Weights of a small GPT-style language model, trained from scratch on English Wikipedia.
Size: width 768, MLP 3072 GELU, vocabulary 25185, 133M parameters.
Architecture: tied embeddings, ALiBi, capped logits.
MLP neurons of a small language model. Each row is named by its layer, matrix (up: input weights) and neuron, and shows model dimensions 336-463. Each number is 500 + 40 x the weight over its row's rms, rounded and kept within 0 to 999. Numbers have three digits each.
After each neuron's rows, "fires on" lists the tokens most often at its 100 highest values on Wikipedia text that the model never trained on.

L3.up991:492397420495460504511547499443489520485456532488499497434508541540512521533444438535511492450495503566406444439529532499424423535475537522518520399485497475474521414491490485465522527531465580451503415540439463504509506541522509467547516536509477477461524541473450534542513520514510553525520504489477516467540510534460498517509492480503466443459443560436476431537519587470492468500517
fires on: " from", "adesh", " as", " for", " Moh", "Sh"

L3.up2556:534480611432505535476498496552478486534472436511476567395474596549494456565475511492475537434441537450485530455471478489512463558509505480541497556505547455480509402498487505487520513487476466507452461505454454576539467554507482460470491530508478416370465466416461577452453467546466536482499457531461506495529501506542547494425478532559466568521415533551523492546488476525574469593406
fires on: "it", "ul", "am", " U", " stat", " University"

L3.up133:547465464539511466475478556558487474474469530439454624518480486431523582486460605514543507482496513454476492542546448596573520448466585489533490415453525527513532441493511547499518506523535506540453472522425553514505552475480554495432456484557486460486443511524480484511516504509422480503477593431541509513435498530443612523461504471498427478489525429476486538434513535520531507491486
fires on: "b", " not", "ab", "ub", "ib", " unable"

L3.up2014:457452477546483456461543502527434492432501498548468600534502581478500518493556524432501481445490496525484544512446538489485477448539554517493494541419494525528472457523514461501522457485564502467386462521491420440536460502575511515533497499548454464455466487518530603521479509515528498504483559447539477449479512614465548464480549535555519488498458450434576437413521498478502503546556
fires on: " /", "j", " like", " M"

L3.up455:522547390463537524489506525526500530547484487437488505450545554577457545497455459501475485545460543512532459506465418428538546519449506550469503510483515524521515539484576475538458510545553553458530448582428507512460517511569495490456522494541509553556549513518556551503544497522479535444506500456511438492487476482515469436516543534490507511516471502509455495473578456489446478530497
fires on: "av", "v", "ov", "uv", " Av", "iv"

L3.up2895:559600413544432499501567418442501418441469382516504488525498445503504563485458523532558495506493493549484455436502495609553557533462538516530505430502513482502469509428500486529476451506488561438523483477543476492480497500427547494519514500498487445537494547526469466460384497455566511456483530626499417531465455510477480514515511508442451481468499414532476501481492538467531463492507
fires on: " Al", "p", "ap", " Ar"

L3.up551:493521442601517473499472418484457427519464575468522484455484457523510618471531550471538471471451452488513443537529493403504500488460555525577543469524526492397505477513518490465489500499482549517529493537509491479499522505439540511472558472463555501518519472532493461413550538526519537399489522508494533518534489533469418485510535467469519489464446537457534502499444436463505515449502
fires on: " and", " or", " in", " for", " out"

L3.up2538:493440436586513485495508525499464490510456574520495444538440574448509512504491491405525486551528438426550492541539513544485487439460522506481471490430465537505545444473549425515537512517468532509449494491412511459426443471478511479494565400439491458480426482560462508498470535488539506543462525464590585502515583541483554447500421477496517546540463508515461463476439525515542482492535
fires on: " known", " and", " It", " or", " also", " Notes"

L3.up2970:531482471541499572542458500566542467456547464424461424479457563472468519517523544501497539581430542583516461504569458472522480511480461510484407524513432522543482473475486553526503499529458541596520465593466506486437569561463502438435538425469452491499541556560519523474475547483564517508454504467521553529510465487527471558472496553495479502519551507467504476549520488478509532499567
fires on: " and", " well", ","

L3.up3023:489525428547569578520433461567514461538473466417423469481399519514483443475474459450553518454544515505526510443520507529466531515535531483452454487433520474457505517458457487502503546532534534456494496425524467513499482479570445538487482547485460489435469566433507445447542453449501463542430477502431533565484477548492518501472475464465489432551438521532459512512454515499545505534480
fires on: "-", " "

L3.up2210:524580487479506489525503427466469489533457546523545465523446523477513486510461468484501444547418464518486449469518600488495499569534473531506525523495439535487504557486495553438493536365540523541507494522471508453481530508475526548538509570641460489467530456596474607492483456461454516504521490427518505428472487431529485458488518453497514458485503479514546556434465434453498437511506
fires on: "|", " 1", " One", " As", " It"

L3.up946:520498517594501506488430458505488448541487496461505558554504515454541555518498524490493436531529557431506534499530505447524534545525495531550431444514511538392479467464517566518491546450495513420515448532526546515503508488576546441498430500495523416462494563498550450540467482480499496487518505477448479518510521496495538440440504503501491507561489512526476507528539485531546554395455
fires on: " In", " The", " Of", " On", " By"

L3.up2620:490462527500444481544460564406448495524491506485485488540500536525521474469511455545466490521522476459495529491476516500502434498459485462476498478461541444501482486441401572510489611475471466494570546513538491479578473493495454492452495436555477460459450511483505520435446500533449491476456448509537468490512487524465525474430452537460568564510506530458512475519503574526488505505426
fires on: " such", "ol", "sc"

L3.up322:541512487431517592533534476480493459559489512541446508521493467477499545465444569487479587570493523505483484479571515509485517496437408545484488446584510496544490574481449511528477472451490528491506468524437542533524501509515467467520477456543492527490528474494518535551525487491463545504556492454448449488523479472529479476450542439507466514493470539508495450561520481440550517498457
fires on: " in", " –", " No.", "ears"

L3.up2737:517554488482584482604505588488549558500504526497579451430482502482492423539473473506541484526544537460509483516443554484563534545464548532570447503524535443558466495476511570498512522502589519523521503493524463496494448509505594474503493505518499471523520483572551517485441534518501492528513533442520459517475500571526494522488455570434536517479459528510491466519455500501514493557558
fires on: " m", " microb", " bacter", " metres"

L3.up2913:474442479506455530454477555500521456520406468491519469562511555436468469581507457436457501529470612576482445432560472497490499602463506502515480495506518471497537525547539463544494496484509507533471519508526512530486484503523448533512499524514567537475455511485521467485532459499542465539539524470538479460465512446558490487489510509412517522495453545493516456549447486501430521509476
fires on: "ak", " ", "K", "k", "l", "final"

L3.up1041:575484460458512588474505560496530478509472503465525510522504502451519521470504433441505500563535481538450500437632544435515482501498454498517538495453468422537524482423513486483522536560501527517500551513558506423474440464484457479462591484462488597491529554431450480510355470490376479485454511527481451494423460497483534507456475488533539468496476529494473503555472524530563564507550
fires on: " 1", ".8", ".5", " one", " per"

L3.up1036:508524459486510463489519539494478522539459583486499575517458487512505492540481522548483550462584590442464514536536462460479414501465497551524546522465456537568537502437484475427452477512463580515550493489496514536510514504495526467491507475473517551471522496486549502487426497460582479507527511553509526542460462440494483479537500478472448458510472467406458547480454542569515447546586
fires on: "|", " three", " both", "ing"

L3.up711:522513498503520519465466536493537524542448500522461434527468474555476501469505518519550506528448512539508488508556551545486460473421542551444517474539439456523431540484505481499456506532523501498446490397473469502473429509547528488500469543521479517532555444475472518466480503442548398550407449466544466488445526438547533468534500480508496514539495509564508515514431476489554438548503
fires on: "-", "-1", "-2", "–3"

L3.up852:525519492437509524534523458555482529461545543484465503490515576501534449477476473531517459476473601490504506465472507472549510575494464514532470464479572505586502535496517509513547465490485433512444512430466469521478447584511435529492554555463500499439531547543524566501460493477500517511480464439520450529551545473442546502495444440528431456410463497530510438461467485464533391517543
fires on: " as", "t", "z", "st", "k", " by"